Weights of a small GPT-style language model, trained from scratch on English Wikipedia.
Architecture: no biases in attention or MLP, untied embeddings.
MLP neurons of a small language model. Each row is named by its layer, matrix (gate and up: input weights; down: output weights) and neuron, and shows model dimensions 0-159. Each number is 128 + 24 x the weight over its row's rms, rounded and kept within 0 to 255. Numbers have three digits each. A neuron's up and down rows have the sign that makes its largest values positive.
After each neuron's rows, "fires in" lists the words (lower case) most often at its 100 highest values on Wikipedia text that the model never trained on.

L8.gate243:105119135120178139133153186131134116112166116112158143132126137074145119116170111134132111130140142165112084102123125109181120150090085151112158127091136143105129161135115107117091135140106147132179112095053097115101120123108164140120106097155124149164136151103152142136107153195140148154155163134109143131111099103097157097165158105117140113105130112110111110105134169105171113101127134149110119109164137142118144118152119125116126119175088136125146144120146123133160104124108103
L8.up243:102086134153143099129118117108173119096120150143118148104138139137109137120121129101123074120137071123108155131146134157136106164091110145135120188110111122103133089102125092108116121078120089140117118127136128121151113155153178135138135142128117143127127111121163108161107108137116124150117133145099118144095076081106108148130168124097135146128138104097149144169118172131111127140142137150088134072133123150126126069152147120098117141121187088139116170091125156125061151129116131
L8.down243:110106095118187141163110132131119126100149145080157131148154166071118172154136084134150105090113113142160121133130155176096149120108113086109152154092163164132132131128124101123107134119153115119140132100106097127166113156119131108152086118132162132184148150087124132104083080138143150120161165144116114143119112122127105131167178111149124088120134119114132132122142152135142108132140135132147132136145132165106136155119144145085160093124104164125173121123089135171117115131112088
fires in: "would", "from", "committee", "established"

L3.gate297:172135102098102102120119113098100095130102134124070129149130108159152129137115120141158108071107158174088128060073102106146125121151103146088113126134157161127127119120129158140104152151170125101139100109154130098103135118126128102143111132143179167142127127124114106109178166107143120124168119149110143119136137077120151150111140105144142140174107151142139141137116187128114142126112125107127155097159159128114125154109127123167086133096101142120149088111141132133077113120114118
L3.up297:104115127154157148110093123158115148140126137101152125122164112156118128125170108080118172103111147116137151152153127140131110122124147139146133093156116109092126099132115171134167145132103142125096159152134075129097134149122129113122086137099113120084177077150096140116129112112117106173115080125158089074111167140135161105157096131164137131128095097112127111142144113176115126116096172161148117112103165101137160130127137120147155129146165171116131130146112182100110133105148114
L3.down297:157085137140133104140113127150137123132111110130127109131164114141131129115137109141128114114073147165106119099114108097158120121141108160085112090121159095114110080105149187141163144120151154124112153099175103097095092118135167109124120134125158137078107141175134097127129183120149122117124126115148130107168177111139126103112126086148124119117125113135125159090109145135109133107129126132109181108159135098155163089107111142146108141132110167152074084114131155123120148112163078
fires in: "two", "three", "six", "one", "four", "five"

L5.gate127:128096100107121144098140144118127146093157120136083123131132136128113145148147166117123103090121089151138120124149137113104128118135121136111121098130139112117128156143113136143126106182135141126108143050118101075156141091091139140174157073116142121133138123120160120150150123140074136132151129118159123159133106175114096156152138150139144161144179134115134107082133158100104138104114148095112129097143180107152164122159130179122105165120104115086135118158130138082111121079131101
L5.up127:174130099116139153155141137128170097151094139107154108139095094123149127091133146156167132140138121112122145124110124099121154121147114083160123158130135116099152119078135174096124118136166117139103123136116152150158109131153123136109078140115116127146158176158152087106149103130118123168089103129105143077174128107104133144088118159118115121145149106109121147138099118170124087158139103117094154096128112127103130141121099148101111141124138153152104142108107147147068154182127183
L5.down127:127096127163157125147154129164144122137136163178133122130144124091133118139124166181148124124097124112140148120156111138108132120122106102168094156130135112100117110132159164142157067101158121106123132114130133153126158148133126129144075133118112152163166164110143097125081129105122106122166114140139117129189118137083131143119094149132108127134157126147111148098134160181135086137131118087121118119167169114115148101129169121101129110151093110136147142157073127105096095168179111
fires in: "north", "west", "south", "northern", "east", "now"

L3.gate248:142075146153117126156123154125143122109149139135107140145142144084124148122122151118127121139120166126156131134108102096115106093106122093096133125086135143119154144109116155086076090123173149118125164164110140105129078138121121121135145098127149137066124102103117133173116124165150124089125127137102122163147110149144136171102124117117111108185138158095127156137083130117114132097173148129121105081137118120146138125158119137116168184141112099174159130109088108116101122159157086
L3.up248:147082160169143110126136157131132147136131129124115110142142154091133155101115144148145122153120163104152147126125087121122096124133126096100144106089135133127164128118109121083056098128168151110137150193129145132141083145104122129140133105128165153105108113113126143130103133151168122114123152100092124097167114119101118145134159136090074124163134169089130181131099115142136123091140149133153088118140113118120123142179121165098123174149135133171143151129112134107085123153172115
L3.down248:134121189150163167171149174093126113103101136165120136127137122102158129134125127108187128090156122106105155110150106142089140140124175169096132082112156136145138106081121174105105140128159115144131152177147109150147126111112146118150140110143146087095101115144114127176115112171136069100116110100140120115151118160124133119104142132122112120142125162098128136115099101108142157103126138134138116089117168151153131118146118148118119152089104093115149120102107185103114139147132143
fires in: "used", "football", "last", "center", "successful", "use"

L13.gate301:131119144130108115187107134139187085089083176146105136122101116151108148153151090088176127128156094146111133118130116113099125105119131098130124157158157130147114159108113139097133113114113141158114168136163159129143136109130116115142153121143145143121151113141118142090156169141149129118135096069116130139085072123129162140154124149085086162189149174103135095171150161110133158120116141132125087107152168107123117130127141100114133124111118115117110147144131139083144155121135133
L13.up301:121132123109097124133147141169140094107157185118087125084115141122148119118122173107142133115139120174137091128121125147104144123121164071113129138174152159137131145081086152094117149147169129136165141117141156118109121112145130114179164114164121143109158135067128134100177128132147085133112133146122102152175158125099135122112162164129092110171127146127145113122134145125122134119099138163146121104152139132141094122152169135104119112123117113141133160130106156111137174114092067
L13.down301:130128113123140136117131155098121120161119140151113151110080115093154151125122132141141086137125093167116109138123121148147140171122132106108125129148152147167178114118147155131129133088128084106140135118149105176109157156161124102094104095133082184071133101128151129146133149137094146144133182162156126147123091114121144160089146113130131087089109114131087113131144147161111158090117111118147140118131142156120098131138169138117128058101078156142141111156091129092141144107113132
fires in: "and", "but", "who"

L2.gate300:151143103118098131090133116121139163124161154094107126104166136148120115083133140139141116148111089146134104120133154159135160175123111136112132121143138082143099141106133104181144164103117123090110169128104127077133171118159103131105108132132088105101117150059093114156097120146113133087180126146198126090127114134113115160102128166102113144116161114155116134127104151142139110093139118117118131111139182133125101131136098111148128131109134088126175082144156114135127119151146121
L2.up300:129159097145137151117101133080140145130158104146111153132152157156133173089093183109153143132116126079102134113106103093089138114114140133086154182152124121153166096099123128127106185127156144167125088103127104178089123132115127116134093134100108128112107114106141123101150118147124098114127155140151142078124149163113118142127125154109104105141120131168107132136145151158120127102145123140084132108161112130121073178121084166107154129116129090127126124167120099131120128116169132
L2.down300:093157120140159143123091106080116104149133155133124173146165131126134162110119135134171147137117178102143114133132115057106120091129147120163119167157130118100146100131087150135117141092121142162122066112118129186111141124088118094128117154145158153107156119144163107082154127120119072137143170129125153111124118147152091135137125141128128129166135119129107147127142165139112133119147098104093118107101085089111111182110127159119114130097132107097122143163116163145099134122124108
fires in: "high", "highway", "little", "rock", "check", "eyck"

L8.gate0:168141087129126128131146168103147158134101127115105138125182103128106143176098100150147145119069105169149114158122102123161121130135124143141104094110132153096112124133150143139090130102091107106133142113114130125141141133160125099125119136136149131109128113125126050094124145121164101099130111116166122136127089111114174108099157140132126080108079127146145134143116078123127113140054152100159143094127137096125109111143110144155103084157136131111135139133123147110155119185121086
L8.up0:139153121112108151071142185139150163112116106113147161120122124110090106144111142139132145120106123125136148104132106152149115160084162159167113125106109093118128110108143144120144099118135112125148113153116112129111118108127120095100142109139111137165115119120106138093136107141113125093089129122114133154114097089142201087172124135148139086160152078146140108137137119116150139099139125145107123113164163151137140157175137144099109093170177098123115156185181116166100128133114097
L8.down0:107114180130107112073137139144160150106115109131160095150132143100104097137117132157138119152107133141105168115136094153117144111090143135164135163142133101165154097087112132116132137117159131147161100134141114141096120141070145136088124153123120159133115093116105191150127078132100142112081129137098125179129149146162140134143136117127168121139148099122112093101107178114139166109181131105094098121158176136127133145141138138082133119146169123133138123179141107133130135098119138
fires in: "most", "some", "marathi", "associated", "many", "associate"

L7.gate86:140125127136185109160123107146160133151143129125112138111178147102087155151125151127115121108142140129143095101139092089161090166128152161133133117159134097147118118150068133154110131152106136151112135164091130123120112124128073149097156140106132105106151120141106149143134139138143116125124137082076152103163138070127062098137147161092143158157125143103144076145143109120056135129113150116119148126110108158115100094158129122155137100100141142111133131114140110116115162105141113
L7.up86:167152094115125156155148138147119163093114091112128163089102105116128156172109121170165101118135118111142154108116115108100086132141126115113140091094089110146140130066103139131140137095103118123115088144085134145115176105120098134106112112174122141141143101128152126123149101111147093143163123158133137141141140126121098135117173119169107158115124136156150133134136103120125172113130143148133119183125131110096141155106128127116188082095156108155124121110149191089120131092123108
L7.down86:127106124116098143126127121136129092168105167157107141128142126154105103139105136135098159125121101104122144130155129109067100159105127106126119128148120129133123103136108118136136098138093100154178129147141135142116143132074130128112134162097127161157136084115123107116082110116141101073117130071109118130138148146090085091131110153109139164130116143166049083133157118098103109166115136084128094100101147142099109105142132122126110077113151163118109097140130119107158141125164165
fires in: "under", "congress", "netherlands", "along", "brought"

L3.gate176:127113131161105140119128116165158125120107142112132102095101122130161125118121115128132154088144106114101126125152153171117120174119148157114116125137152102131143108129133122074114130122137123128126142107091189128139116143087090079150133093109154127168083152158144147138139079139101126143144120102124094061143089154155154132116149152119120179069167083087171139122152132169147114092129135117146129147143136137145124130120116140141091137113110099103114090148152146095151139120080161
L3.up176:142124164138113147094166117154126134129120141097171145170165134154118112202121137090108136101122131147110145113126142117126145153137105128117120155089080151125136153161120156111099129123090110172131151156116157133071138100107139173104108147128105128102164133163120107163119144129128131123142118122177163160133145132120144143127101144139127152104131131135105118096124060136103137169133108134078091074165131133121124083113141144101101116122116106127110098124072139117107111121136182
L3.down176:143134139099138117081169128135146112137152131092145133138113156089113107212092127104099119098131120106129147119151121085108174066112136106102090131153091149149137092174156177128131136135128114133118183118141125138086162092114111121107130168127105095116133105096104149138123135116179111120121126141154116164121157110093105139105110147122125114148097138167139134131128076133112152146144125149107096109118129128094106107125151116138075140117141120115091127078105099130115148107125139
fires in: "general", "federal", "30", "31", "international"

L5.gate258:118139153141126081124114149128153084129116180108111098133107101097130147106107140123105172111122126143109157145131164116087105124167112106119113150166141117115168146128116112096129204109151121114147081108131090101134097139133085152132095165174144122108171117139162151131145122145131095110117133104149100143175109175134111161169135134118102150081137128106169127151126100105123095154124119160121125132142096150114128167144113149139122100151130142100101088113133099102106119132102083
L5.up258:121159108126122126128127105139150157107201126102100141106139125145108155152116150134129125150110164105135114139142161128161137096129093067134152121162134153119135140129142130150122117162142165101142091154128144148123142145164108081125107146105119107130134102106185167120164150112110108134138117114158140147081118118137160123113153138140123148154131122154130140182120159147114173139120175118108094131115115159112094151128133134131059116125189132127132090101144149123133185171151171
L5.down258:093097130146124184112118104169105159076155104101110124143137180152139110105113116150145099150098184142129148139141124150163126096127133052131151109137128107098118127150163136147128098161142133120165099140151152142150146124118172100097102155124146091163138162114101123115157169092114138135141166134146155129107134090138109104145110099119095127160110126097089134144127158168126124101134124120112101149104109112107133111115104092127108130145130150128130118118139155142150175167085162
fires in: "be", "were", "beyond"

L9.gate207:165173110124130129149143158113124137105131142111122115159073169132138121085164118159142076126136134143133166133112127124147179145132164170117109126088075158149136137127106098143156088197115123097149152145128148123142100103160117099120146125156106141127161105132081147133159098141118122090115142116152127136157115099156114141118135123161178121117095137110155181111127138121133121088141142150099137124135144121115150100181119162101137107147169118123119122131102094146160097114173141
L9.up207:183117167101135114113152099124139134124108104078114119115170122156116122161129137113115118126080113136132130121116177109100125127180138095149170168136134122107115152127133140118090122158136116093156112100076141093124137109135112134146095134136162128113150149129149107123139155118142146116104075128149110133107117083087106156134135120133126179132067101165104102108113156131113158134106106152172115141140141132153122097155146100158116089076150107135176109104131155122094097092136135
L9.down207:134165111161102113145104122120106173111169117137111105097153153123124122143117126170106105147141122138115097122122109152112123167093150123117073135111113134130112121140101143135152101144128155122135136135160172138118113083102133115118113097126080127109156149152096136136095129135126159128130150127146136154123080120143147112160096099167123079170138164092139119145117111172090123106138159127109110137117081140132114103135086168121170179133146117075099121186098113089169116115152096
fires in: "is", "was", "low"

L5.gate293:168114104136104149165131161139147176146133103131165085120159101125133151103133124154144130122160139145116093108153138174110124151108148152121144118122144126147157111119145168128099142143098131117111116081131095159085114103154131107091171144092115146143124127134135143124124103113129134134105088101165114127149137169134214135136091123104128104139177113112105110128134129122146142161106091124110084097147130173142153145172146102163132146154117146084115115126127089106116088156086120
L5.up293:149078120152125146107124120119135165144115124141143136132138077103138120106134090145148150099192109154084108114140130159100141127121088135121134140104124142141113107106162141164099132134118154146123141058151125148147108096162143133121148116108128165099117176141151086122131080082146125117109086113134104107141093147110185162127114120151141105119166149112120146135138121114177153175117067138115122072135144144167133149137144128132140121150082105142103113087133119138120098147129133
L5.down293:124107114153117127140133145169102151163090095114097110124140110130113112148105151117161096118136096138139129151109095133154107163132177137174087109159152103161154117153103130137148134117098126154116102118159133101091147138161120111178125148140130144066126178088159142152146182138111182103173155102139116147145113115131104090125094114148152148156116105119158104132105111161118159149114155132120156104121165123140120139121141163139070101129147123144163124181123128107150112133134142
fires in: "all", "associated", "alliance", "allied", "associate"

L2.gate282:128137127128135163148118082184135129122126156138134153118120098124116140090130107157097099130146105121119100092084092140128129107127126102114113146106145131149189158141127103108131177109140122142140142121160149098119110138113137102156117057165134156117154137096130124145139125120158124085100120092189092145109112111131158131105163156129128127119149125063149101131149121149148098103116136173103135155088083111157155126098154146131109165100137103109092150131147139155113133089144163
L2.up282:118135141123121190162102109172127126121138151132133146141127117120131115090139104129098088130155103110125105116105084143127132137118074102094113140101136129145162157128156114110105172136150106127131162139147130149157139132119155094166126054161090151140169113085112109147137120134171112098123114108157090122104136096151150159113174158120127120101110137080144132143158132176133098103098127173133136143136087122154157106124133138116155128100179093128082162143151138134149129121123134
L2.down282:151152153149110089119116129143119166124133115149134143118129085155094157165156122119175113184134145089137156160100125190108156143115149111161162175128148116081135094145116154127130129138130135147120169131134118107114172158124098099107175147116125143150120118140105157181168129149103113120131167169156134121152125104111137087127170098132105131140142150151115115136100157102128121132123136154147172088149121108094080160125118119085103097129140106133111098085111128162141117134136140
fires in: "when", "finished", "man", "manager", "management"

L12.gate58:098113117117117135122139145122115101135120151149128104129152075147139144087142113134111104156115084154127100118144145109143106093151130129109141170156104118153135142109118135142164116130112123155118124156127117132092116074133155147139136094111101090110169165112148151152081084156155090161158128074115110104134129097109135168142146166118142094152158126124157141091139093121085086137142129148094096158204114115102148092107137126109108101129135095156141134135155098131131111097164126
L12.up58:139111097148145099093108141112141134154104090137091136143134135162125089187129137125145131107085137120074115145111092112130127127127134153107110140142164103145140077088162147146155151115122120138135127140152151106092134105137131119122108143134102117143122152143114135151179090144131125146146125128107112106167124097097158159120152111116103108127170126126134152064141095111146156150155117105062107153131109117106183113074086148134156131118146104151156142158122141158111153143140072
L12.down58:154156137142076137127102170104120184098129132084141104123179096125143155131148091103089119187122140110153087165132122138148119162132126161110083147102101119120124135112158111103111134139122147132089108077161122138112122135106144132116133076155128117123118133130104145148127122133126149117146174130080162128177095093141136128148129133134144153152123126087140131126150137124127134119094115120121137097170150163121184159115154133138097080124111109119152129177138124160104075118124158
fires in: "to", "that", "also", "who", "which"

L5.gate238:117152114153128154127144138074108106090122150063120097117145133104109082142133154110100134106101130113136113116129130129116156140130139085093138124127162105151105127142131103105107112097101177124113114152124144170129099082131100121144102145123077160133128123100108165147154122085091127131168126135156126114092128128121102150131127135126089139116113112077197087174103096136085136080113123109140132112127092105110156149147099167113100147139141146122161119123122165098113113099142152
L5.up238:099133097133125130144095090152092095146103154099136137140147134171123136077147170116151084135142107106106137134158118089162159178096087131097144134114127137107154121125101103142141145078103135120123131157117109098143119148157169161155127117138119153131145136125143118111129140116153154166104151096120112159153127131140110104121088130136139130122145131133096127095082117155152116144169111140087122170147147149114160148165144081149139142131161139150140130074084196085130129111145122
L5.down238:097146196141168117114132124155136133109137132135086179130132115116138146134125148162163080139130162081086118104129133119140106169139133114142126132128114137172141133107098112153150137111132120141128141125124099108145097142125183141145120114087092120127169146113125125118116086156160097145117109129091149128128126158133143107118087116118129108169097149121135129153118130101137103156116100108094066155144140172084107144174169063112140142115136131120137140116114186082146103109139137
fires in: "was", "from", "promoted", "promotion"

L8.gate315:136134112117175135147133140130114118150177112148096119129179135124145156095143130168133103147131120103139142126098131092122093134110125142111129118143128149128132137115157082082089107150164130147134139147161097133136197126132142111126103143069147137114147150111168098137079130139144095118116115129142096100157103159124135165118118139125106157114152115129094119117098110164105095091158122149156161124177074132128129140094105165154153091131108137149160156101098126147133110092072125
L8.up315:168106153130145148103130137135123135140145145112173109109161149109151107104107117119103091108124140131124158107109164117128098162101160144158119132170144137112105165159145146110077089142109145153163120169117104159142126129115137102082120151100078140107121118119147115146117147102149094120105062160137136146099143129127104153126136156163116159148158116152089111146078151212134118139128137118113123127138092139124173112128112143142142163142124157178159133122127139151176104115139121
L8.down315:087152135127142140139136113153122162103134125118081143157172132106069145115113084174160123120144159161142188107098118130146122117121109106110138138118111135143128085075137138149126119142141133110097118138143059142134166139126136142140112130069165121121108124082081134163131114119128118149108141123166086100133112143163122115140117152101090136106107124131114132127138148082139119122135107173116146140129096095145098132150104095113131110120092079096090151094100118088153117109101125
fires in: "as", "become", "using", "remained", "became"

L3.gate136:136107134134082110130094190153135081174145169132092147147117130129133107103112136140183144107170155172155148138141163154099139191111110161135123131090144145116123106117129133106115149131145134141127182123132106117136128139113159122141146099130103120104093144136133103137130107098162096131105089121132110100184128137154125124100128145121095115138090117093131182132156105118132124067157134152126139136123143098129134117127088133137165128110153187121078105083111114106109138118123113
L3.up136:122139169177110110127124144129157129096128152108150141092085108109146123114147084084136119117108168134104167114163119136133123135128117139115109180167127148130146115131101127098121142096084103140087137141155108083100183179135139095095134135146164115096102150117145135115144142107125145096146143067136126143149127161154103147140145171150169136137133139161127127149164127125174126097162174128140141130101111119167115121136077141105128159117131080128122112124129152117092149136163156
L3.down136:161168103159152146126135163159107113152174149118107149133123076125138123151119148139148143105166115148123156152142149130125123186102172127121169165161118158112121072103139154099131109116128133153110196148120111136138135119146084126140132121131129159150126146121151072109135122142128084126121129132132145094101130128159106125127084148085130114122117130071159182093110147128169149103150128126148086123139105095122103166135100126121164108123133120115121112116113151103078103109094141
fires in: "made", "head", "named", "president"

L3.gate135:107128115118155114147098112122124108100122129131147116144159140168057129111095094124152136131130130107132095154139116111095162106139136139096148151138166092106083141117166154140147140143128094155132116056124106151139139146121124148160085098132106144196125116150140090130158091145158093125152124106116092112134141146143103133115125128108120110111102151100168109110147126116125111155082128106089166089130080119143130123101121151168084114098135131086107127119144174101106128144103154
L3.up135:147101117129165148130095102137188120143122150146113160120145111165102173121097088129124156165155149106162153107100103115104128092090146132116111163096160121099093134132134177118132153129119090127193092089128117096183124117113162156133084136141111152166176147149128180105113122155167083130115131099117114140134134131120119125116138174103140110118145119093143155110109136153130083167123101098126140097132115116125123097118133165104118123137141103093116125113151125119120158121146137
L3.down135:140114122122127147116164107119152124175156137131110179066120112123181125088122080133100096137106166125179169127158118099075139091121114104141123134155143142162162132164089140104099107130085131119122123149179161112177113120131139126138159162109123129118141106140145177118092152145122140157145109151113123129091108144146140117132132184135134140142146096138098151162102138141137153133143154165165130126101160137126116107149126121114127127122113112138113131123102080154147168077146116
fires in: "2018", "award", "cup", "awards", "edwards", "season"

L8.gate80:160159088096106133115108149136140136126093127111103153164129111131113123133110131139114144151115159153116119084079103120132097108123180153080127134130087146106137073143156155136125127136112171107173100188122139166116176123130117108165100088151172161142137146113126113143155104160154125113128141123111145101116121132174132143129144114137132127109149150094119112145134118142078116130160122093133104127111140154078130104115103187131131110137114118115164114163079095127104133140110080
L8.up80:138175086081160133142139138119130118105164115062091123097142119116137161180127107141136103083138128146111110164104136153134150126123172151116138177109115108097103110128154133155141136088127120114133111196104116183089149096153138123137140125116137078118129143142096121149171115082131129138148103101130128150115153116139150133138144100130139129092129148129160123174143117106109184104112101090100122116161103160102119141171123148100137125127113155087111120142148103131129108126102107
L8.down80:157174130126139122129190115171145126129132112125128168163096115131095104146135104150173107136090175130122166137122145105095040138128138144124113155114094112195138153151135129120150140121124096132185123141127165119106112141111141120124125096144113158162135116140143110162090141126139107101128138104139125126144119119145144104085115174147130111100142164083082101132151162127160135162131123137146134140115127119126143147102144122105125081117082071107158125107136130141151142150107130
fires in: "out", "non", "under", "upper", "short"

L9.gate14:088126150140086137130107126116126114109129155125138103165139113138113072139071156126124129144111096135136114161127165116167100149156140135154116144115156109147109129121144116112161092137117144129092131112172108099168119156086155119118117117122095157165118157140159148139137130159151117105143098132168086156186080192152128126127141131123108136185137130122122093094149155139121126102168121108164133122081109101174124108119155104122091129133171125132107123141116086147158124132103111
L9.up14:110142159119178103136082121162092130147131135171125110072092127134123088120134151093103165180150127130083122146069118116127110144098124156115136107139163108121134075157132120100136136114133142133121092114159101129162134094122151131140117111153138153114129137152114118116100133129127106103152106089148142111147115124149139097134128199160071098126097083112117117107164137154119116094134125141168153128121128101085108100123132134172135088146129099108120129144102141121082130089141129
L9.down14:121133119162139155112145155153120123124147106138131152163140076149112112083112106107145143114136098151119113153125137115131127115151130110184103098115131122102128089119117139134137137151116169131060155139137122110098192142098135177135168102173156158122114149134157118114095130119111117135161118136194107132132163137148141078161112144125144137146131077118098119107138148141126140097157153174136093133085117117122081131104126110156131166112175127155140122152135095117115087132139167
fires in: "received", "took", "made", "make", "gave"

L13.gate84:119136107146105116140128116123139146100101128124110118109136099154125166182102116133076175146138116151107134124133133127146135146096157104131153133107081124088118149119139112114132132159128137129112137128123091067184142136126118137127126111153089138168077158143134105138136079143146144159164098087090116099095158135163090119151140155115112125171143108103140115128159142158136162161134146129114122171139107144149159158144087117161143117110144141122097137113149123156168137191184125
L13.up84:156135110110159119146131111195102165147095115166142131107183118183095131135149095158103142152141122142141102135186156108153087097117129154113115101105172134159156165139102151154124118116154161184110136141103101147139106110138159089103137093142127136127103129132093118119102139103146182172177112108142160113147152143132101128129134096162168151119137146116146127127175121126140137120130123133149150135146127110125138118127094163110159132119167128119135140107096087143105107129109154
L13.down84:102091156113130099104107134128139134087128109129104123113140101095124156102129077179125130142130130126105134141130106128154115115130130062126096126127145106194114126151149110136149134154091118089152113139132131139115134135090077133136146101131092113144156095110142155149124155123111132136159136138128095121213158167126128136116089106132146156140085125159108151114171146118162093144123130145138110120151104127146118115177113159142164118150179109149113102132096096138111149076087134
fires in: "to", "without"

L2.gate170:139147120112136137141158122124165152118155085122153159122144102115095178082130163121133132109102077139150145101135076116122128123142141161122093093137124100132143098140156160083151138169144130136129117109117161134132113114106144125096132073155076129119097149100148136167140162158122129101104101101117069107104153106128147109154103132119110132105139125117172128101144093142089101160118136145109128129114149142046123119125121158156143139141096103142162150153124118118154140093117165
L2.up170:130116094100107175086111104161117145116095126090172165128090112169086099112166102142138072115126097149098118114146114124123129133135110134158123091151100113131163118124161114139103136123177111128153095097142129103118181141117148132125117100120105120133132119106153077134128161124135174104115132124139074130124119131156149147093128155117109139117143209151144159133123098112162136127093114101140115142159118136143132107152154171098136160126097141114098109181140131107120116110155133
L2.down170:101151110102128136107140154121120149158106112107100147116133159143114116127176092174183122071137129123123150110127147097113120124081174112179110116163049094157143165098133114135096094115088120126130131120103139141125171152122154085136183119123152097084120122137137164146111159100105109126150124146135114134113094128141141150119138139128112112135104186156125182090159137137108141124128109147150128147136106093130090140116142148110133121117116138110162113104126171150159118136135125
fires in: "after", "finished", "silver", "rochester"

L9.gate293:154102125098135088130139160158156148100138152115115158114108124125146088143105080162123142126148128154120131141114173113128113187135121144118111141144157174148126145130096122108152127173108078110158146093083122133145158111158093121149164164167134090133138108104122109172134102148126132135121097134140107093138160174150125091123168168114156092154125085137166117119122102116125135130116107099152148105131125125129121158139142106086074125098115063135150100120111132116118169117126127
L9.up293:134167134112187154184118159146121121126140152094090119124117101150147137137100093135121172106118130129142158130109122111127135133134128118098121165088153099142123144154103151089138121128118107124076102136163102152069134181137144088116081109156107129095142093101154156130150082133151100159126108106133136127141098090134149087100122119113162115117145166146121125152148121134118124134101123142117145189121128077092141163097160124100123138138095130119140129102119163080108114129156132
L9.down293:117108133098110098152145110150131146118136117126157136191106127136129114188138098142098157174141124128139083115173108122116127150110109121171133160160124115109119132135158135173149115148126103088107171128126117117153172107122099143150130135108150143152154138107131121106124123152144099149104112127099113173130099214170108127105153133115165099129116128108180166128132157110160075148111140148114151096111120121141158189143104113156125112137146120141123126168128154108150142119109102
fires in: "and", "as", "tells", "short"